From a checkpoint of a small transformer trained on Wikipedia.
Size: 12 layers, width 384, 6 heads of 64, MLP 1024 SwiGLU, 24.4M parameters.
Training: a variant of Adam for these matrices, 449M tokens, 7359 steps.
MLP neurons of a small language model. Each row is named by its layer, matrix (gate and up: input weights) and neuron, and shows model dimensions 128-191. Each number is 200 + 20 x the weight over its row's rms, rounded and kept within 0 to 999. A neuron's up and down rows have the sign that makes its largest values positive.
A block is one neuron, or neurons of one layer that tend to fire together. After each block is what it responds to, as a language model described it from the Wikipedia text at the highest values.

L6.gate72,185,193,204,209,195,217,208,211,190,201,214,215,205,203,198,226,214,209,214,206,240,239,164,222,230,211,195,185,195,197,166,214,193,155,196,199,154,200,195,216,191,184,233,201,174,203,241,207,213,258,198,226,206,192,219,226,190,212,238,218,213,189,202,173
L6.up72,174,188,235,220,194,197,197,203,204,210,213,231,242,195,199,221,211,206,179,208,205,168,197,206,199,197,216,179,210,203,204,191,204,200,178,188,177,234,214,173,229,175,193,205,203,197,184,198,189,248,199,235,203,213,196,215,148,191,186,156,231,189,151,199
L6.gate212,205,178,212,178,182,179,176,206,179,177,200,193,241,194,179,243,233,207,176,222,214,197,220,192,183,217,201,176,196,202,232,191,223,186,200,189,210,187,213,168,217,158,206,217,194,187,182,184,197,196,243,216,158,198,174,179,230,202,198,213,221,181,183,183
L6.up212,234,198,206,201,236,191,189,221,201,173,176,226,206,209,204,185,194,190,244,151,203,231,200,218,206,172,239,196,226,228,176,204,186,174,203,201,225,185,205,239,219,171,186,192,226,228,201,206,189,208,204,218,190,210,256,217,203,229,199,178,204,162,204,199
L6.gate402,187,167,189,176,183,160,199,201,223,201,231,182,212,185,160,199,215,192,218,212,180,188,200,161,209,201,192,204,188,199,201,186,198,188,211,196,190,198,189,198,197,199,204,223,183,215,204,203,202,216,245,172,215,230,212,170,190,170,190,200,165,135,159,162
L6.up402,187,199,239,210,186,155,220,187,193,231,215,180,219,189,182,217,204,207,171,192,210,215,196,213,167,216,227,219,195,208,199,195,182,173,213,180,221,186,206,203,193,184,203,200,196,220,197,214,183,186,192,192,248,193,222,213,194,145,205,202,185,208,183,178
L6.gate478,206,231,198,186,256,177,189,188,183,201,179,175,235,249,210,203,208,215,178,199,230,182,215,181,193,195,217,163,133,202,184,227,200,206,220,201,203,194,174,185,202,180,203,207,174,195,211,194,203,170,208,228,197,187,198,183,204,227,189,187,227,195,210,205
L6.up478,192,229,197,201,192,211,202,203,195,174,179,187,234,210,179,190,200,223,169,181,218,230,206,192,181,196,232,220,187,188,186,187,194,230,203,226,195,168,170,193,219,180,198,177,202,179,178,203,178,204,207,191,216,172,187,199,206,201,209,208,201,215,216,222
Responds to: Tokens that finish a sport, activity or sector noun, mostly in sports bios and tables, e.g. wrestling, football, tennis, poker, playing career; also business, land, power.

L7.gate89,172,199,204,181,212,184,170,191,194,204,210,191,195,183,211,212,229,192,178,201,197,197,192,230,176,217,181,218,201,238,181,184,186,189,222,187,206,168,177,192,217,174,210,157,192,176,177,206,190,207,213,199,191,212,189,169,238,212,229,184,212,182,182,202
L7.up89,201,144,183,222,212,181,185,183,212,190,221,159,210,202,202,195,199,206,185,183,198,202,201,198,248,226,194,182,222,235,219,180,206,175,204,201,187,181,192,203,179,205,198,190,212,184,212,168,225,189,206,187,181,206,208,195,215,194,219,212,160,222,213,190
L7.gate624,166,204,187,212,213,206,168,208,186,196,204,208,181,271,195,179,182,211,185,218,204,210,192,174,229,181,194,183,235,219,179,239,205,217,157,200,207,165,162,233,174,217,190,191,213,176,199,203,222,177,241,233,187,184,210,228,238,211,202,210,223,169,199,192
L7.up624,199,169,221,194,212,247,201,196,243,203,207,215,181,186,197,203,238,213,202,192,274,179,183,204,190,225,225,200,190,256,219,155,229,210,191,220,223,183,219,207,216,185,207,193,203,195,213,202,229,205,218,209,156,186,214,192,196,201,205,203,195,234,181,217
Responds to: Music genre and instrument words in band and career descriptions (rock, piano, brass, rap), plus other entertainment words (radio, film, opera) and heading "=" marks.

L6.gate12,213,175,221,193,224,188,218,185,230,214,198,173,233,232,247,208,233,190,199,208,187,189,215,219,211,189,202,185,203,203,205,190,207,167,226,190,200,220,203,189,203,193,209,178,199,206,213,201,192,178,217,187,200,190,195,187,193,210,248,170,175,172,201,199
L6.up12,185,185,219,241,219,193,239,191,208,172,231,188,192,199,181,170,229,191,186,189,233,219,200,182,216,231,214,230,239,225,197,179,241,195,199,251,215,186,182,200,165,208,197,216,204,204,205,225,218,160,209,205,241,203,193,217,214,226,222,213,205,199,215,180
L6.gate458,196,192,206,203,223,217,191,199,223,182,208,193,196,216,254,193,217,185,206,194,226,202,197,204,236,212,199,187,216,192,229,253,211,217,200,184,210,180,190,203,192,226,238,224,156,235,242,165,200,216,215,202,221,215,228,203,216,234,173,211,205,216,161,205
L6.up458,196,233,193,212,215,192,190,252,213,170,207,173,208,201,199,207,222,196,171,173,188,230,200,170,183,187,192,210,190,159,220,226,196,199,184,236,214,208,208,188,189,239,194,194,174,224,192,150,177,212,211,191,211,188,205,186,201,208,173,220,210,210,215,206
L6.gate652,232,192,212,217,223,151,199,205,204,196,197,196,206,192,158,203,227,199,200,180,192,194,165,190,205,170,190,211,203,196,213,179,197,158,202,219,176,185,170,174,190,213,218,189,180,194,207,199,194,188,240,212,180,212,227,160,220,196,193,203,238,186,212,187
L6.up652,190,223,230,219,207,180,198,224,163,178,205,190,197,221,231,189,198,235,192,213,221,183,217,194,186,222,240,197,206,182,203,178,220,185,188,180,203,201,160,221,216,183,197,196,240,193,182,188,167,228,214,208,203,202,183,179,209,194,209,202,222,211,226,185
L6.gate753,189,184,215,168,181,212,202,208,169,166,248,160,193,168,226,202,185,216,210,198,216,235,164,185,209,180,202,212,215,201,183,218,209,184,238,224,211,200,195,168,197,192,238,159,227,202,216,223,193,228,230,175,173,222,233,187,204,181,210,213,221,233,181,179
L6.up753,203,217,225,205,178,197,187,228,226,173,218,163,190,183,197,207,179,189,243,180,272,189,222,207,188,173,204,182,186,196,204,204,205,191,237,200,208,203,214,178,197,209,207,168,195,184,209,199,222,206,211,186,233,196,261,212,167,250,225,189,215,193,227,191
Responds to: Mostly the first = of the closing == after a wiki section title (== Cast ==, ==Early life==); also photo in photographer/photography, and the modals may/would.

L7.gate691,202,191,201,204,213,216,204,176,237,203,213,244,200,231,193,188,187,222,194,213,250,183,212,189,212,186,197,211,211,231,179,244,185,192,200,219,210,140,201,225,195,234,238,218,218,227,229,185,201,190,196,180,214,182,224,190,243,216,235,183,211,157,190,196
L7.up691,185,234,207,189,198,183,204,213,197,193,209,223,236,196,190,189,172,234,159,204,206,167,193,172,176,230,204,229,242,203,182,207,199,217,200,211,206,193,179,177,204,216,197,169,212,210,174,193,185,182,204,192,183,168,195,195,161,201,217,187,173,205,188,237
L7.gate868,206,203,196,174,220,177,188,200,190,178,219,211,205,221,226,214,157,201,189,186,205,200,185,186,208,240,208,178,222,207,188,213,186,184,209,206,185,201,176,178,175,224,228,189,194,220,212,159,199,218,193,200,170,179,222,191,203,207,187,170,204,217,188,196
L7.up868,210,203,227,160,213,200,217,207,179,202,207,178,213,165,222,237,175,155,233,140,232,214,243,197,212,214,245,191,201,220,193,205,199,196,187,216,200,183,176,214,209,199,176,198,224,221,178,198,169,192,180,179,162,177,191,206,195,202,210,192,221,174,195,199
Responds to: First "=" of the closing == marks after a wiki section heading (==Cast==, ===2000s===), also "=" in math formulas and "+" in UTC+2.

L4.gate56,159,188,193,176,140,211,202,204,159,197,182,228,256,236,178,219,192,216,170,220,227,170,200,186,185,243,172,232,210,210,221,192,218,185,254,221,156,185,160,172,215,188,207,199,206,191,207,212,179,205,198,222,218,184,200,174,192,177,188,186,209,193,191,195
L4.up56,189,173,207,195,213,231,220,173,167,192,189,186,224,180,212,172,190,225,249,209,230,266,192,228,213,187,218,178,216,191,173,197,188,190,207,222,201,236,198,196,187,220,173,197,206,210,202,182,210,164,198,176,179,179,191,171,168,156,204,194,199,207,197,223
L4.gate121,188,173,204,231,212,199,210,202,161,217,195,231,238,199,197,213,216,235,185,192,193,177,182,199,175,235,209,198,205,187,181,188,196,225,224,199,173,198,177,174,209,204,205,174,206,207,223,168,199,198,194,203,230,186,190,200,190,174,170,204,239,187,192,192
L4.up121,137,168,165,178,186,217,164,171,212,199,178,219,210,229,213,207,221,208,196,192,186,196,229,220,176,178,208,208,151,211,192,203,201,181,198,225,195,252,150,195,193,201,176,198,206,192,226,202,197,231,204,174,178,214,205,162,171,214,189,231,242,205,174,178
L4.gate170,200,195,194,170,177,237,198,162,222,200,147,205,193,225,215,220,217,237,195,198,212,213,194,183,187,171,242,150,186,198,230,207,216,167,223,187,206,212,177,205,176,208,185,246,228,192,219,210,202,215,214,242,200,185,201,200,213,208,221,206,160,208,220,166
L4.up170,204,198,211,213,207,248,246,201,202,215,200,209,208,214,204,211,195,166,213,209,231,222,216,187,183,210,214,166,196,208,183,193,216,182,205,205,210,256,212,204,171,182,189,241,231,205,184,209,161,200,179,194,198,219,180,191,215,225,215,185,195,262,204,211
L4.gate597,174,219,221,178,229,211,190,215,171,190,233,226,173,169,225,187,224,211,203,190,238,190,191,207,209,190,197,182,215,221,227,193,167,201,230,180,138,215,195,189,212,183,183,189,209,169,234,174,200,205,197,202,185,188,212,216,159,188,166,211,229,197,188,191
L4.up597,240,218,211,233,174,184,186,156,207,188,198,196,159,200,202,206,190,185,222,217,224,195,181,194,218,177,209,171,220,180,217,197,178,231,196,130,186,203,228,218,228,178,193,182,218,151,201,238,159,199,185,165,201,191,219,207,189,195,239,218,210,195,208,203
L4.gate659,186,161,168,203,175,199,209,173,192,210,202,178,195,217,220,185,209,202,216,202,239,198,172,193,203,183,194,186,179,171,219,151,211,221,207,220,213,168,193,201,172,200,171,187,198,165,207,221,177,205,234,192,164,201,204,179,208,194,231,178,209,218,195,203
L4.up659,208,185,176,180,191,172,179,211,197,182,173,196,206,223,187,208,224,197,199,196,163,228,220,198,163,216,159,193,164,189,185,208,193,223,194,173,190,179,190,226,194,183,176,235,207,194,204,252,214,172,195,177,200,195,207,206,213,201,189,256,210,204,183,209
L4.gate664,191,185,208,182,211,203,219,192,194,182,173,170,190,200,214,201,214,209,195,189,227,233,192,179,218,204,222,182,200,207,231,193,178,181,221,195,190,207,219,227,219,213,205,215,200,184,205,212,174,213,239,233,195,221,189,227,207,214,235,220,184,192,197,178
L4.up664,179,204,197,221,186,257,195,239,174,172,192,227,223,211,180,211,223,186,221,237,186,216,157,203,216,197,198,174,187,156,199,187,185,192,189,208,179,199,166,244,210,226,192,198,197,193,183,200,170,200,196,202,185,200,210,210,216,179,225,214,182,216,170,195
L4.gate729,209,187,223,166,189,233,205,217,171,216,198,189,219,183,206,183,170,210,181,209,238,199,202,196,199,182,185,205,208,210,191,183,186,207,201,183,186,159,187,201,206,185,207,183,191,220,203,188,218,173,206,194,176,173,198,205,208,190,210,208,200,206,190,236
L4.up729,165,236,197,216,216,211,215,230,187,195,208,175,190,198,216,193,187,168,197,188,185,220,208,234,214,197,211,197,214,192,181,226,158,206,202,189,169,179,191,204,199,214,214,158,213,192,196,260,216,179,185,217,183,182,208,226,211,204,193,229,175,191,214,211
L4.gate848,174,214,226,224,202,184,185,176,244,188,227,201,189,195,207,207,214,168,200,218,187,215,207,198,195,188,184,234,236,225,200,177,183,183,205,191,227,201,200,200,182,211,204,223,199,189,218,195,190,168,221,178,233,206,210,189,205,159,213,200,171,211,218,194
L4.up848,193,208,178,184,183,182,230,191,205,181,186,208,192,201,209,203,192,208,214,195,167,198,200,242,203,201,186,215,237,231,229,212,212,212,199,223,190,222,219,153,161,191,207,178,196,202,174,215,223,178,238,246,195,209,219,177,209,235,229,206,203,235,194,185
Responds to: Verbs and nouns for performing, recording or playing in music, film and sports articles, such as played, recorded, portrayed, drummer, gymnastics.

L4.gate58,236,192,169,185,214,199,218,188,208,169,193,218,204,196,226,180,159,204,197,194,200,172,178,226,248,159,156,167,207,179,211,221,177,209,201,206,203,182,225,194,228,167,254,174,194,196,222,214,201,214,196,205,215,208,209,195,187,236,181,156,199,174,184,195
L4.up58,194,201,215,212,194,212,225,207,187,185,224,213,193,202,204,247,215,203,185,178,158,195,210,220,231,195,240,212,243,210,190,219,212,191,229,198,236,186,215,179,174,196,173,174,188,243,212,220,231,185,234,201,174,206,222,207,195,146,227,190,221,212,205,186
L4.gate173,243,219,216,192,196,172,187,187,221,157,257,174,213,213,193,250,189,187,198,195,200,206,136,228,211,194,182,212,181,209,216,216,217,173,218,186,187,195,197,174,191,226,215,170,212,207,219,207,208,190,229,185,207,221,192,247,204,197,209,176,166,233,232,190
L4.up173,185,203,200,179,198,229,226,244,175,149,205,195,200,163,198,158,210,182,179,169,217,234,211,232,214,241,187,201,214,221,174,219,209,232,198,214,209,169,183,223,210,181,186,178,234,192,187,167,212,190,190,205,181,199,227,193,191,217,172,233,196,244,184,245
L4.gate184,184,218,229,209,229,188,222,201,167,212,220,215,192,209,195,204,160,197,177,212,209,190,187,224,202,204,210,198,190,206,181,196,165,206,202,200,202,178,228,226,193,236,200,198,182,199,222,216,227,182,216,193,203,205,198,205,211,186,223,215,217,170,194,197
L4.up184,176,212,205,206,208,193,208,231,158,201,149,173,201,206,213,205,212,216,192,197,210,229,203,180,152,207,208,185,220,189,175,183,205,205,208,190,232,233,225,228,192,241,204,209,237,184,180,187,209,169,203,202,188,205,211,226,194,168,218,205,225,153,217,208
L4.gate269,187,190,182,214,196,202,185,190,174,219,177,213,210,201,237,233,184,234,208,209,186,195,163,225,191,196,234,214,194,198,185,203,185,216,197,208,210,166,185,170,190,223,243,205,231,221,220,190,231,177,198,225,188,174,211,234,194,197,165,176,194,184,185,197
L4.up269,196,186,214,170,208,157,200,232,170,244,226,208,204,189,198,172,202,187,234,181,189,226,183,204,184,231,219,197,162,194,186,199,171,172,198,220,198,182,210,215,168,206,225,171,202,224,183,169,223,221,208,206,182,209,234,230,223,212,191,228,223,192,181,198
L4.gate303,219,189,161,184,227,186,217,170,218,189,189,190,193,192,206,175,193,217,160,227,172,187,177,219,203,200,179,209,215,202,198,233,184,195,208,212,188,219,200,184,195,197,187,182,176,223,207,162,177,195,180,210,190,173,214,211,207,210,155,172,213,210,214,173
L4.up303,217,177,225,197,208,183,170,192,200,204,193,198,208,191,227,229,203,223,180,204,213,214,209,201,204,220,182,214,228,189,224,208,237,200,200,196,198,199,189,211,206,196,227,200,192,202,214,236,202,205,193,209,202,206,237,162,220,219,162,210,175,181,168,168
L4.gate543,185,175,182,194,212,199,162,168,197,220,206,211,231,194,231,217,191,176,205,187,223,210,182,192,202,160,217,195,210,198,224,197,210,210,209,228,203,221,193,210,183,173,195,177,175,182,203,193,210,186,203,211,176,214,197,194,193,212,197,208,219,168,213,214
L4.up543,207,198,204,237,218,228,188,178,181,213,203,190,200,186,186,193,171,203,254,226,199,207,189,190,225,206,168,219,218,189,237,179,199,196,232,223,227,211,220,211,221,211,198,189,168,233,225,208,233,194,228,200,179,201,260,241,213,203,199,198,204,169,207,207
L4.gate1002,197,166,213,173,226,206,210,182,176,200,182,213,214,182,239,186,210,184,206,194,211,219,180,188,227,192,188,188,207,193,201,202,189,190,199,167,198,185,222,213,225,209,226,204,205,207,229,192,211,190,234,231,208,199,204,197,198,197,188,203,177,209,173,237
L4.up1002,235,179,231,176,220,202,211,178,169,199,223,187,239,177,242,179,236,175,214,183,206,217,199,185,198,198,217,186,204,222,229,176,195,232,213,199,171,231,220,154,230,241,170,212,228,221,162,191,190,206,190,195,178,155,183,202,189,180,183,232,198,184,207,225
L4.gate1007,184,183,195,200,215,188,184,181,176,189,193,221,191,197,205,225,193,175,194,227,218,223,161,174,212,204,264,218,225,212,196,187,234,175,195,197,190,219,233,190,204,225,199,191,222,203,192,177,186,215,201,196,202,240,219,199,183,174,191,216,180,176,209,168
L4.up1007,204,178,221,224,209,170,166,226,170,160,204,196,217,204,183,218,176,207,192,189,224,199,177,202,220,189,203,203,210,185,254,171,220,202,224,195,217,172,206,172,203,202,222,222,175,195,202,167,161,179,225,229,226,184,224,213,193,228,181,185,190,201,190,220
Responds to: The first closing = after a wiki section heading's title (== Early life =, === Actor =), plus sports terms like cap and minutes.